Weights of a small transformer language model.
Size: 10 layers, MLP 1344 SwiGLU, vocabulary 32000, 61.3M parameters.
Architecture: RMSNorm before each block, untied embeddings.
Training: a variant of Muon for these matrices, 10721 steps.
MLP neurons of a small language model. Each row is named by its layer, matrix (gate and up: input weights) and neuron, and shows model dimensions 208-303. Each number is 128 + 32 x the weight over its row's rms, rounded and kept within 0 to 255. A neuron's up and down rows have the sign that makes its largest values positive.
Before each neuron's rows, "fires on" lists the tokens most often at its 100 highest values on Wikipedia text that the model never trained on.

fires on: ".", "G", "H", "s", "W"
L2.gate581 [ 39 169 186 156 144  66 181  89 139 174 129 139 174 154 133 192  82 127 142 101 108  99 141 178 126 136  83 148 139 112 139 107 155 207 111  78 116 108 139 117  99 179 122 142  93  85 150 102 175 165  89 115 163 125 177 131 129  74 138 101 138  57  97 126  80  89 132 135 107 165 134 139 163 193 137  95 104 105 100 115 116 154 139 208  85 117 154 150 135 148 129 103 108 155 173  92]
L2.up581 [117 159  76 168  89 143 169  91 142 158 189  98 114  96 104 144 194 141  79 132 134 104 128 118 134 151 147  94  86 175 111 190 147 181 132 133 176 137 152 132 147  89  92  93 149  67 130 111 110 138 169 126 109 174 126 140 150 116  83 142 129 100 157 118 198 106 160 142 133 147  95 111 127 152 126 102 107 144 156  87 149 181 141  95  79 153 114 107 131 111 122 120 106  82 123  90]

fires on: "-", "–", "/", " \""
L5.gate910 [113 123 168 142 109  84 195 152 153 103  97 116 149 147  94 106  89 152  94 120 144 152 123 152 115 114 169 136 134 135 118 128  86 165 173 153 131 149 124 124 139 128 126 101 115  69 154 198 120 136 101  62  83 141 169 132 140 143 116 144 107 116 126  89 105 114 120  95 119 157  53 145  74  96 107 154 113 166  95 138 126 192 116 104 146 127 121  73 138 160 118 167 133 149 119 127]
L5.up910 [144 124  95  95 147 160 188 132 168 116 121 124 157 165 125 161 114  82 120 105 103 105 146 153 133 114 127 160 120 120 159 100 164  98  99  96 151 184 114 122 125 133 144 145 211  97 120 160 104 136 128 108 167 139 207 141 100 138 130 104 165  87 118  94 179  97 149 153 125 145  93 132 147  95 131 151 134 113 195  89  89 185 129 122 116 142 127 148 119  87 156 119 152 166 150 182]

fires on: "'", " or", " /"
L2.gate17 [154 161 145 161 145 138 100 114  83 120 163 114 116 126  81 149 121 141  93 130 150 155 131  87 126 175 138 130  90  91 155  85 107 161 112 141 107 165 136  78 156 117  77 130 134 109  92 105 165 169 115 186  99  74 175 134 137 186 120 123 155 158 121 157 120 114 184 133  85 105 113 107 121 118 175 135 145 158 112 129  96 137  76 101 168 174 102  88 118 148 104 142 121 132  62 145]
L2.up17 [113  96  92  87 156 138 163 115 131 110 131 171 106 109  74  82  87 114 196  70 151  82 153 146 150 142 116 130 133 162 145 123  85  66  55  90 190 130 166 121 142 139  83 161 159  97 146 186  67 164 166 154  47 127 139 127 100 106 129  75 104 124 126  66 141 138  88 104 149 141 106  95 112 156 129 107 103 129 165 108 101 175 168 111 106 145 127 164 117 134 157 193 128  90 155 120]

fires on: "\n", " (", " was", " |", ":", ","
L6.gate617 [ 65 120 123 115 122 141 160 145 161  98  97 161 114 101 118 123 141 101  63 139 171 134 104 134 184  71  49 187 163 138 125 146 138 195 114 144 146 143 114 125 126 185 120 143 114 145  82 151 147 142 151  82 146  99 106  91  88 105 138 105 150 150 149 153 105 179 125  81 135 124  86 134 115 226  84 150 179 156 121 150 110 125 108 110 122 171  61  98 113 143 158 103 132 139 178 142]
L6.up617 [134 117 144 134 149 145 108 164 156 151 122 145 116 145  70 163 142 119 114 164 111 138 111 132 169 125 112 146 134  74 100 118 144  90 129  91  98  90 145 104 102 145 176 177 110 153 143 151 161 168 189 106 125 105 160 140  89 132 105 102  87 133 170 153 139 147  83 129 171 125  87 149  98 159 125 156 184 111 155 109 110 128 107 113  82 171  50 123  72 149 176  91  96 110 122  97]

fires on: "\n", " |"
L5.gate816 [135 130  86 194  93 122 158 127 103 141 114  84  93  98 143 131 125 173  98 116 103 147 106 115 157 157 164 129  94 144 126  80 131 116 130 125  88 124  87  84 173 185  98 129 131 111 105 136  63 121 105 139 129 154 102 141 140  56  61 126 109  80  85 120 151 189  96 147 162  66 104  95 188 109 116 170 153 136  93 136 136 133 111 156  84 105 128  94 135  83 124 143 138  88  40 149]
L5.up816 [200 101 145 176  89 143 138 144 111 163 129 107 172  86 147 144  84 170  30 133 187 131  96  71 121 110 127 121 123  95  73 126  96 106  54 142 135 105 102 142 153  74  87 104  63  99 142 151  87 161  82 223 100 104 132 142 110 114 170 132 162 144 167 165 173 214 134 120 112 143 121  93 172 138 198  81 142 152 110 192 142 141 118  99 111 103 174 180 118 102 130 155 106 126 114 133]

fires on: " and", " well", ",", " along", " as"
L6.gate467 [168  91 141 129 161 121 101  95 144 156 115 101  44 126 120 124 161 183 112 157 132  70 170 137 198 106 128 135  89 143 144 128 179 130 140 176 115 105 159 138 155 170 131 145 155 149 103 134  89  98 150 149 106 126 223 144  71 132 183 169  83 183 110 148 153  80 124 146 107  87 135 154 100 146 129 188 114 119 182 102 144 141 126 193 134 162 139 152 138 138 114 153 190 210  80 117]
L6.up467 [109 139 137  94 141 149 108 137 119  71 156  90 180 204 165 119 161 113 119 156  93 114 175 120 112 148 150 130  78 215 119 109 148 128 141 150 178 103 131 131 155 184  82 106 157 197 180  95  80 162 112 134 101 121  60 116 134 137 106 158 177  98 113 125 104 153 129 114 116  80 130 122 142 156 170 184 141 135 144 126  94 103 147  67 102 130 167  97 202 158 163  90 137  98  40  89]

fires on: " and", " not", ",", " could", "==="
L5.gate1010 [ 93 170  96 144 153 140 155 147 135 133 130 143  91  38 116 178 111 126 123 102  84 166 116 174 124 139  86 128 122 121  63 123 184 124  72 143 169 140 158 156 161 105 128 149 109  88 137 122  60 148 151 132 161 128 182  80 148 121 126 114  87 101 133 136 140  73 129 121 119 140  74  19 179  99 116 155 145 167 127 135 155 100  96 146 174 123 174 106 120 130 114 182  79 107 128  56]
L5.up1010 [ 85  51 139 135 142 124 101 156 139 158 174 144  68 140 139 104 101 140 111 108 118 128 152 119 129 162  72 151 117 162 146 140  85 156 167 115 132 101 154 107 120 157 123 143 155 136 146  99 128  96 101 126 124 174 111 178 116 134  93 136  82 144 153 154 136 110 201 113  67  96 132 111  89 134 153 124 102 124 136 137 139  55 132 101 142 109 115 169 123 151 196 172 151 125 171 119]

fires on: " until", " to", " of", " and", " since"
L2.gate355 [126  97 117 135 107 120 144 120 127 132 117 109 105 152 119 163 139 129 157  29  84 156 117 115 145 160 139 128 138  96 110 178 160 181 158  92 122 106 117 152 163 115 111 107 158  80 144 129 100 132 184 182 112 107 193 104 117 127 100 176 143 134 104 157  56 140 113 127 150 149 142 104 101  91 116 243 114 202  97 113 143 116 151 141 114 106  79 104 157 159 150 142 133 138 122 112]
L2.up355 [159 164 124 150 107 143 149 174  47 112  91  81 114 132 137 145 113  86 158 183  88 151 117 106 127 108 131 158 141  91 124 103 120 183 105 136 148 109 146 155 143 102 153 108 141  97 119 117 142 145 119 144  99 124 178 151 122  94 142 106 126 152 169  99 108 127  78  75 154  40 112  84 100  94 143 136 138  97 163  81 130 133 110  39 160 127 185 134  63 192 106 109 157 140 161  95]

fires on: " in", " of", "In", " and", " In"
L6.gate928 [136  90 122  99 122 135 174 171  93 169  69  58 156 152 172  89 164 122 136 103 124 157 133  82 170 204 125 169  56 133  87 121 145 191 174 128 175 132 132 102 124  86 110 117 207 173 177 109 110 155 123 144 165 113 151 110 127 146 117  92 157  94  82 134 112 126 132 136 130  97 130  80 148  72 146 167 168 120 127 121  93 183 107 101 115 151 117 142 121 147 163 187 159 199  95 113]
L6.up928 [221 117 133 129 167  90 138 179 130 145  99 126 180 145  98  47 147 149 114 122 106 109 104 166 142 136  99  84  91 156 115 139  79 161 118 167 119 161 120 127 135  98  94 125 122 133  63 112 100 128 103  91 127  97 169 136 128 119 105 149 176 132 128 186 125 137  75  80 128 162 102 131  98 148 171 116 102 106  99 141 122 114 140 134 108 155 147 140 149 178 124 142 141  91 118 139]

fires on: " a", " an", "\n", " of", "),"
L5.gate1169 [133 102 133 128 162 114  78 179 156  33 131 133 153 109 142 155  83 120 113 129 118 155  89  74 112 148 164 155  88 147 112 140  90 120  71 157 136 133 127  90 117 160  80 115 114 163 122  58 118 112 162 159 125 127  88  85 141 119 130 103 139 117 163 136 138 128 101 195 141 128 194 149 117 141  93 126 146 156  70 178  94  96 187 149  92 181 131  75 155 193 148 116 146  71 111 159]
L5.up1169 [141 109 165 118 120 118  93 130 144 132 158 194 106  95 141 181 100 130 186 134 150 179 134 110 122 109 144 134 177 139  94 156 127 163 101 152  85 162  99 125  65 219  91  87 120 174 174 140 135 108 127 156 124 160 128 103 188  86 179 119 131 115 135 104 124 149  69 120  73 128  93 176 145 153  90 137 115 126 146 103 147 124  64 133 104 148 135 109 151 119  89  96 155 118 106  96]

fires on: "'", "ly", "s", " 2", " Championships", " also"
L2.gate545 [122 144  95 171  91  77 131 164 118 154 125 138 152 116 102 121 146  66  84  96 150 158 119 162 149 137 143 120 113 164 135 121 171  84 106 101 127 144 120 116  86 119  87 106  81 116 134  93 106  56 130 146 156 110 154 153 199 152  67 138 176 163 158  71 102  92 115 197 152 141 131 164 195  94 117 110 163 108 146 169 163 131 113 125 138 116 110 140  95  93  97 216 149  54 130 111]
L2.up545 [ 99  64 131 126 133  77 205 126 138 123 129 131 102  87 102  97  85 160 151 147  65 165 141 124 126 159 100 121 129 185 122 147 155 130 124 104 109 143 161 165 102 122 159 129 112 116 193 124 107 121  99  87 157 141  48 140  80  74  81 117 119 171 166 188 121 158  96 161 162  70 151 150 104  95 151  57 112 109 170 179  87 124 103 146 132 167 125  95  92  99 164 187 127 108 131 132]

fires on: " as", "\n", " a", " appointed"
L6.gate314 [ 88 215 125 172 139 110 155  58  94 159  75 114 159 144 122 158 109 113 113 110 144 141 133 143 163 132 110 107  88 177  89 123 132 104 100 135 119 132 176 145 116  99 138  61 136 119 193 151 106 139 115 207  90 138 121 170 189  99 103 119 159 153 157 142 189 109 121 146  92  99 162 132 139  95 113 158 165 177 134 120 133 166 147 110  90 127 124 131 102 172 112 121 106 172 192 137]
L6.up314 [158 113  99  98 161 148 159 155 167 115 124 123 156 193 131 152 155 162  96 107 121  87 147 118  89  91  88 140 140  82 170 102 130 113 105 136 104 141 146 187 111 160 143 141 123  98 115 149 185 177 129 163 116 134 170 128 108 142 121 109 126 104 114 107 167 101 128 103  73 139 108 128 171 149 150 115 162 139 188  69 176 159  80 187 112 123  98 152 221 132 122 168  83 143 110  84]

fires on: "-", " and", "s", "'"
L2.gate1280 [140  62 111 140 165 107  29 133 140 123 138  96 116  96 152 135  97 136  88 168 128 139 140  71 182 147 190 129 153 111  97 133 135 127  69 123  92 123  91 115 147 212  98 145 173 176 179 101 122 126 193  93 159 121 185 136 149 131 147 107 155 160 142 107 174 107 108 164 136 181 156 161 112 101 165  78 101 118  88 143 174 126 133 135 141 138 165 161 101 146  86 148 149 120  75 115]
L2.up1280 [162 116 130 147 134 119  98 121  75 130 161 134 110  70 130 170 118  97 101 155  64 133 144  99 148 120 168 146  56 146 101 163 126 112  84 139  90 136 134 143 166 151 120 102 143 128 145 178 124 153  83 121 101 208 129 112 130  88 161 113 113 120  96 147 107 117 100  89 200 123 175 150 134 100 140 117 180 155 176 181 107  88 145  89 102 121 143 211 116  86 123 183 125 175 168 114]

fires on: " of", " to", "-", " and", " (", ","
L6.gate1256 [107  90 112 109 110 152 142 179 206 143 125 144  66 149 124 138 142  94 127 160  93 109  68 110 177 204 208 157 149 143 142 108 157 111 156 163 127 162 171 145 134 165  57 141 180 166 117 137  71 153 191 101 103 144 191 136 145 150 142 149 143 112 165  96 133  89 102 149 174 102  97 126 192 140 144 125 106 111 135 132 142 144 129 138 169 163 128  86 141 139 153 133 141 122 103  57]
L6.up1256 [103 112 108 144 129  83 124  68 100 116 126 101 221 129 113 169 130  68 160 140 163 124 112 136 117  84 158 163 167 153 135 153 150  99  92 153 156 113 139  96 126 196 120  79  90 129 160 125  86  94 129 133  81 151 115 144 153 118 158 141  83 122 110 120 131 128 103 131 137 170 144 148 154 169 122 165 172 139 114 134 172 143 140 125 133 116 128 143 113 100 124  86 136 185 129 125]

fires on: "'", " '"
L5.gate1033 [209 149 113 156 140 152 123 164  94 138 171 152 124  73 136 191 139 134 117 154 191 146 139 164 132  41  96 177 133 159  90  87 105 105 144  71 154 187 187 110 134  72 145 130 128  84 216  71 146 123 157 172 108 113 148 123 122 133 162 127 123 168 107 143 120 136 168 132 133 131 164 114 101 100 160 124 148 136 184 137  97 104 170 107 136 111 121  98 168 184 165 143  75 127 141 128]
L5.up1033 [193  90  96 150 116  77 158 149 101 113 188 199 153  72  64 101 167 168 110  75 121 101 193 149 193 144 149 122 174 129 120 143 109 100  96 100 140 154 129 130 129  87 108 144 114  77 179 187 150 167  83 118  84 135  58 123 153 153 110  88 108 129 170 159 103 129 150 127 155 135 158 182 176 125 179 150 175 131  85  93 115 114 149 126 117  80 140 150 177 144 146 132  95  89 116 123]

fires on: " of", " Of"
L5.gate1113 [109 110 148 120 133  60 178 149  90 148 135 107  89 168 131 130 116 182 128  87 141 166 121 123 124 133 155  64 217 111 154  58  76 156 140 152 107 153 143 131 125 208 147 126 116 186 147  82 130  67 164 161 181 141 120 154 115  99 136 115 113 183 158 156  72  73 146 101 114  91 142  93 121 100 105 159  99  67 120 121  67 149 121 116 164 124  55 127 106  97  87 104 100  62 141  72]
L5.up1113 [146 165  89 110 181 120 141 153  85 139  82  90 185 169 169 101 106  74 146  59 124 157 169 105 103 163 171 125 162 110 190 159 137 161 117 145 132 157 102 100 114  74 147 129 194 130 112 117 130  92 119  44  97 135 178 188 120  95 200 108 174  81 153 140 125 118 117 134 161 113 150 123 176 121 146 153 131 110 112 148  77  98 185 129  89 100 142 129  82 114 131  93 158 132 152 130]

fires on: ")", ",", "e", "'", "2)", " and"
L2.gate280 [ 94  96  81 136 142 111 151 164 146 135 166 201  64  71 124 165 109  75 137 132 112 141 119  98  65 130 134 212  83 123 124 119 138 119 115 126 102 130  51 134 141 104 143 116 170 172 106 186 120 205 113 112 133 110 120  85 115  97 137 116 159  80 105 151 125 134 148 213  95 148 111  80 170 108 141  96 123  79 161  78 123  96 142  65  87 146 142  86 140 143  91 108 112  67  99 135]
L2.up280 [108 181  86 128 165  91 117 195 164 102 174 146 137 142 137 178 150 175 170 117 127 131 113 102  99 103 122 209 120 140  92 153 169 132  87 127 145 113 128 103 141 164 127 169 131 155 157 156 128 118 167 152  79 102 124 140 143 123  70 159 122 105  85 126 132  98 109 127  89 132 124 198 155 120  88  86 110 166 160 114 161 140 127  96 155 137  96  95  14 118  61  77 185 138  77 171]

fires on: ".", " du"
L6.gate392 [ 70 178 202 151 112 125 134 104 153 130 145 204  98 153 103 189 109 150 136  96 132 112 142 105 112 169 174 175  70  83 174 159 114 181 126 152  93  74  98 125 151 170 120 142  88  83  87  56 130 117 106 179 116 158  74 184 142 165 128 143  98 108 180 148 114  88  80  66 165 160 149 112 127  98 150 113 104 122  83 183 168  95 100 146 109 139 145 105 150 136 111 121 120 148 115 132]
L6.up392 [106  95 156  98  88 203 150 141 144 145  94 143 123 175 181 188 185 189  96 172 112 101 135 114  76 148 147 168 105 146 100 171 150 161 146 137  93 116 146 188 128 147 138 141 134  56 140 102 122  92 124 198 102 117 131 133 140 134  39 157 179 136 168 146 131 139 150  59 153 179 161 128 157 164 141  75 143  96  84 159  72  92 120 164 156 138 154  92 193  82 113 109  96 169 160 140]

fires on: " of", " well", " in", " that", " spent", "-"
L5.gate730 [130 141  87 130 158  67 146 124  87 134 142  60 147 167 155 137 157  89  88 122 113 141 111 105 155 155 139  56 130 172 165  91 139 163 150  79  74 171 114 131  97 158 122 140 164  86 107 101 129 101 171 143 171 160 153 191 102  80 111  69 149 102 102 139 132  98 146 185 183 113 135 103 135  80 185 122 125  57 170 141 145  89  96  92 163 132 126 126 102 114 144 124 125 154 132  79]
L5.up730 [171 124 113 121 136 124 145 128  92 160  87  94  90 106 172  59  68 110  91  81 117 166  93 106 121 139 191 142 129 117  84 101 112 148  64  78 135 170 111 151 107  78 127 114 130 130  98 147 162 164 156 118 113 112 148 154 154 113 134 118 184 145  66 166 119 123 125 183  91 144 161 123 204 126 174  90 138 136  97 132 108 120 160  41 139  97 126 122 154 109 134 145  93 132 138  75]

fires on: " of", " and", " or", " Fe", " South", " main"
L2.gate262 [185 140 156 144 140 162 144 194 106  94 111 118 145 125 130 106 132  99  93 105 169 141 104 188 153 105  72 110 171 126 151  96  66 131 108 146 155 157 132 139 133 113 111 138 120 151 144 148 139 125 152  48  58 119 193 148 159  96 154  99 114  71 126 103  89 105 102 109 158  68  83 104 124  84 114 147 115  65  89 165  79 169 112 164 135 115 107  86 107 172  71 146 157  84 154 157]
L2.up262 [215 191 145 112 126 153 111 134 116 115 137 130 180 102 129 130 173 117 185 101 179 181 117 104  93 126  97 142 104 141 119 133  94 150 124 102 174  94  72 105 135  77 112 100 123 107 104 127 130 125 158 152 169 128 128 178 120 138 118  95 122 101 136  85 104 141 120 149 149 145  99 165 101 134 148 162 195 170 165 109 117  58 122 108 126 165 148  58 156 152 153  98 138 119 135 140]

fires on: ",", " and", " |", " was", ")", "),"
L6.gate620 [127  94  86 158  71 152 103 151 186 132 182 124  75 138  57 106 137 104 118  68 137  87 125 153 102 118 117 195 131 106 112 155  84  75 125 111  98  88 104 136  84 117 152 181 147 112 170 161 132 120 151 123 174 123 147 134  96 133 139  94 162 124  89  60  65 103 130 147 134  36 158 120 159 101 172 145 131 126 115 189 144 146 105 175 156 133 146 119 119 169 141 138 108 107 132 106]
L6.up620 [116 184 118 138 162 129 100 152  97 166 112 110 146 160 126 144  87 136  77  82  78 141 185 173  86  62 128 157 177 124 130 143 129 114  71 143 138 140 151 101 126 216 139  68 121 138 139 145 145 179 101 159 150 175 112 130 105 120 133 152 119 131 145  85  98 127 116  97 179 103 185 213 130 146 124 193 143 137 161 148 130 105 161 114 130 119 103 129  78 130 149 148 160 187 190 122]

fires on: " of", " People", ".", " Critics", " for", " Northern"
L5.gate56 [138 165 121 112 103 108 155 102 123 129 124 159 142 130 135 118 105 178 111  98 104 103 130 134 159 137 118 163  87 104 128 140 122 102 135 206 151 204 194 159 148 128 151 143 110  91  87 155  45 129 108 128 134  57 139 114 145  92 171 194  89 136 161 122 106 122 106 145 160 151 194 153 141 107 166 160  68  86 123 179  71 146 129 179 133 142 154  33 117 157 129 124 141 177 100  98]
L5.up56 [ 47  80 103 117 115 177 138  93 174  69 150 149 160 142 132 143 159 181  91 165  68  92 128  77  28 163 189  85 139  85 121 156 134  98 163 106 158 144 151 132  79 199 126 111 140  36 157 147 165  91 175 117  87 143 151  84  99  94 116  93 121 217 123 121 168 171 163 115 103 119 118 158  59 119 126 130 113 159  87 138 106 178  71 105 112 169 113 112 176 128  87 132  76 140  97 150]

fires on: " is", " was", " a", " an", " of"
L6.gate962 [137 122  98 125 134  73 103 160 131  80  81 115  97  86 115 156  70  83 134 135  88  63  99 127  45 114 196 143  94  97 106 158  89 127 127 125 101 112 170 100 147 155  96 124  94 176 121  78 168 177 124 110 109 159  82 160 107 156 133 122 133 127 168 201 108 105  97 169 134 138 169  65 146 148 188  77 144 137  75 109 137 201 202  98 145 114  86 124 196  95 138 181 153 145 137 189]
L6.up962 [183 168 140 107 156 174  43  89 121 127 102 162 119  76 163 141 139 110 132 113 157  95 143 126  41  90 136 119 142 110 130 167 138  86 137 157  50 104  94 149 123 206 103  96  55 152 119 129 136 128  88 134  91 167 104 167 110  91 190 136 143 131 126  65 148 188  67 100 152 121 131 120 129 147 117 107 167 165 132 123  86 117 107 120 120 178  18 148 157 176 113 103 152 173 154  23]

fires on: " as", " |", " a"
L5.gate747 [176 154 126 139 138 166 175 103 120  66  62 155 110 187  53 138 122 132 192  97  64 110 148 116 128 160 132 136 165 140 166 106 123 157 103  69  89 173  89 114 127 142 153 106 148  60 140 167  82  91  53 185 125 109 122  59 114  90 122  87 145 145 116  80  49 147 141 147 128 124 134  64 160 113 155 127 148 156 105 119 140 115 130 114  47  88 132 145 126  73 141 153 175 139 162 125]
L5.up747 [169 139 124 164 154 174 146  85  64 182 146  83 146 155 115 195  92 134 152 162 158 136 130 123 111  83 137 103  28  73 127 111 119 135  63  68 163 101  95 152 164 106 103 155  87  85  93 117 159 144 165 172 122 131 164 123 129 131  97  89 117 142 180 109 152 134 128 161 103 145 112 143 147 136 133 106  98 120 179 119 115  84  92  88 133 143 150 145  77 181 116 112 139 106 160  75]

fires on: "-", " of", " the", "|", " and", " in"
L6.gate1208 [136 183 165 103 157 164  66 112 136  96 114 144 121 169  94 103 110 129 155 190 137 149 103 151 134 149 118 109 168 116 114  66 215 137 153 124 153 133 154 116 139 116 166 171 193 114 148  77  71 110  67 170 188 114 132  90  85 106 110 104 130 185 185 153  60  75 140 154 166 102 106  68 146 102 149 162 128  78 128 143  71  97 148 125 143 137 152  90 123 113 114 195 155 134 132 123]
L6.up1208 [160 151 150 105 141 102 132 177 140 135 136 142  91 138 142 122 143 135 133  86  77 148 109 210 114 113 112  64  59 163 137 164 201  74  71 148  91 157 136  90 149  89 120  92  94 128 114 124  50 122 110 187 114 165 159 152 144 112 148  88 119 112 138 131 110 146 120  86 106 106 140 123 126  94 147 112 148 160  98 183 126 150 155 122 142 104 170 146 132 165 150 104 102 104 134 140]

fires on: " of", "y", " first", " main", "er"
L5.gate781 [173 114 130 158 146 151 135 177 172   0  82 125 221  91 116  84 151 150 112 138 159 153  55 109 160 130 121 160  85  80 126 124 113  60 134 103 126 117 104 108  79 101 103 104 131 128 100 130 130  43 150 192 140 191 175 172 101 103 114 157 102 123  68  94 188 127  97 170 114 142 163 114 140 151 175 128 117 120 157 194 144 128 116 146 118 163 158 142 104 152 126 103 155  50 161  94]
L5.up781 [151 101 161 158 143 122  99 168  86  75 154  99 147  61 104 128 147 130 144  49 168 184  77 148 103 144 118 159 125 101 157 159 124 112 147 157 193 166 123 116 113 119 101 138 138 119  76  99 122 154 125  94 180 143 171 161 109 161 158 134  82  85 155 160 114 149 124 148 126 112 156 114  77 137 116 119  62 205 134 151 140 139 131 148 187  61 131  61 158 231 160 141 122 109 196 133]

fires on: " to", " and", " from", ",", " leave", " between"
L6.gate1123 [197 161  88 114 113 123 140 141 166 192  76  58 157  97  96  93 145 143  94 164  97 122  89 112 114 128 131 160 110 159  97 126 114 169 117 121 134 100 170 143 129 160 125 205 137 130  94  85 119  99 129 144 131 117 166 149 157 130  89 150  89 155  96 110 158 180 117 118 108  68 175  39 112  90 171 126 142 143 152 143 161 120 136 132 124 137 110 152 132  94 144 162 101 172 125  86]
L6.up1123 [106  68  86  91 131  86  69 100 132 232 106 116 136 115 103 104 109 161 121 148  99 132 171  86  89 119 122 143 114 143 195 236  81  82  96  74 197 119 193  40 123  75 127 183 168 132 152 104 132 105  84 102 167 139 149 121 158 153 124 120 111 135  88 110 128 181 181 116 107 161 133  98  93 149 161 175 130 150 119 151 188  72 190 170 129 121 104 142 141  85 140 160  89 181 137 132]

fires on: "-", "t", "anna", "na", "o", "'"
L2.gate110 [156 150 133 137 153 117 154 138 123 158 155  89 171 146 107 129  67 133 140  97 125 136 167 132 116 173 154  79  80 168 140 127 100 141 114 156  95  98 134  98 146 137 196  85 127 123  73 129 128 146 123 112 131 141 153 149 174 123 107  88 129 166 212 116  67 113 141 106 114  90 177 101  97 148 100 180 149 140  94 133 156 100 110 151 150 118 176 109 168 112 154 171 147 159 171 146]
L2.up110 [189  70  97 145 188  86 152 128  67 133 150  55 136 147 117  98  59 134 170  84  85 110 176 141 120 125 122 154 171 163 160 122  95 153  63 155 123 136  70 135 163 114 137  57 155 121 135 142  91 137 111 175  89 180 134 150 156 104 175  47 135 143 104  91 107  84 131 129 143 174 126 162 153  90 172 111 134 122 150 186 147 126 161 114 142 136 148 110 136 132 107 179 128 172 175 155]

fires on: ".", ",", " (", ":", " Bishop", " Sir"
L5.gate896 [ 54 111 124 162 141  89 151 146 108 155 114 149 162  94 123 101 147  72 109 135 194 145 150 169 151  71 115 114 124 133 114  89  93 198  75  28 128 112 144  90 119 141  81 118 112 137 172 182 108 175  67 144 164 129 126 208 126 114 104 158 100 137 158 142 152 139 134 129  94 141 163  95 139 138 152 115 125 146 141 120 135 126 129 126 119 148  69  82 126 155 110 140 167 118 166 167]
L5.up896 [ 67 121 127 106 171 137 161 135 151 120 134 134  64  92  92 167 151 102  99 147 108  67 132 156 155 106 127 131 158 112 111 127 149 118  45 136 158 116 108 102 127  84 121  81  98  98 100 145 176 161  99 183 116 129 136 165 167 124  92 135 148 106 138 113 140  95 143 126 158 105 134 167  89 164 125 119 135 166 180 165 113  85 166 126  85 159 110 125 130 127 143  79 138 121 103 189]

fires on: " as", " including", " was", ".", " were"
L5.gate1211 [166  91 111  96 129 134 110 115 148 159 108 188  98 136  91 165 127 136  84 142 151 144 150 139 120 121  97 146  91 139 105 111 141 143 113  97 135  85  86 181  99  96 104 137 104  96 111 119  94  57 165 226 123  83 141 108 159  77 131 138 167 104 101 149 152 127 108 131 104 126 131 159 102 133  73 171 156 205 117 112 105 123 100 156  93 188  78 185  74 168 148 116 185 169 197 139]
L5.up1211 [ 71 151 148 140 147 200 121 147 160 134  91 100 133 154 148 115 143 191  63 128  91  78 143  86 151 115 121 138 109  68 115 155 168 130  75 135  39 163 114 109 139 128 145 110  99 150 148 192 190 144 118 153 103 103 137 152 125 106 128 121 199  70 226 133 107 168 131 119 183 125  80 118 109 108 163 120 148 122  90 148 133  99 161 124 121  97 181 132 163 150 161 144 135 171 174 126]

fires on: " as", " of", " under", " at", " a", " for"
L6.gate677 [117 121 116 151 127 187 118  56  85  98 110 132 139 109 125 136  91 186 123 131 138 153 122 128  99  97 149 129  92  65 186 103  80  82 151 112 170 113 145  99  82 125 103  73 106 135 146  93 121  98 130 153 138 162 186 226 196  89 125 100 130 125 199 156 180 107 108 118 106 134 186  78  81 141 185 137  94 120 135 170 134 175 150 168  94 142 139 125 133 120 177 111 106 120 115  68]
L6.up677 [ 92 131 119  77 180 101  91 176 125 183 143 132  51 131 116 134 116 149  91 122 151 122 123 112  85 112  85 119 135 134  86  43 107 171 113 121 151 151 120 142 173 144 174  98 118 124 144 161 112 100 129 170 113 146  94 139 140 110 107 112 140 111 184  83 179 176 133 100 122 115 100 118 100  72 104 160 145 148 201  98 137 120  53 111 103 126 149  85 157  72 156 140 172 142  70 135]

fires on: " and", ",", "-", " or", " |"
L5.gate211 [148 113 153 116 146 120 160 157 161 169 150 128 132 114 149 163 122 151 114 118 228 190 149 130 125 174  70 167 104 139  79 122 163  73 130 117  81 154 159 114 124 103 104  64 155 113 175 161 114  90  95 132 126 137 201 148 114 109 150 105 227 115 157 148 106 115 187 137 155 134 117 153 161 107 136 126 180 157 153 110 153 190  94 143 164 201 125 119 102 122 130 165  59 132 177 127]
L5.up211 [127 136 124 105 138 150 108 147 182 154 124 196 114 143 106 125 156 107 128 130 110 121  93 175 160 151 119 178 142  97 157 151 166 133 172 179 144  97 107 150 125 174 171 144 133  99 161 150 192  97 152 199 152 147 124 121 147 134 128 128 125  52  88 119 130 120 162 116  71  92 112  81 128 100 149 124 120 137 111 121 132 130  75  98 137 106 163 168 113  74 190 166 148  80 131  92]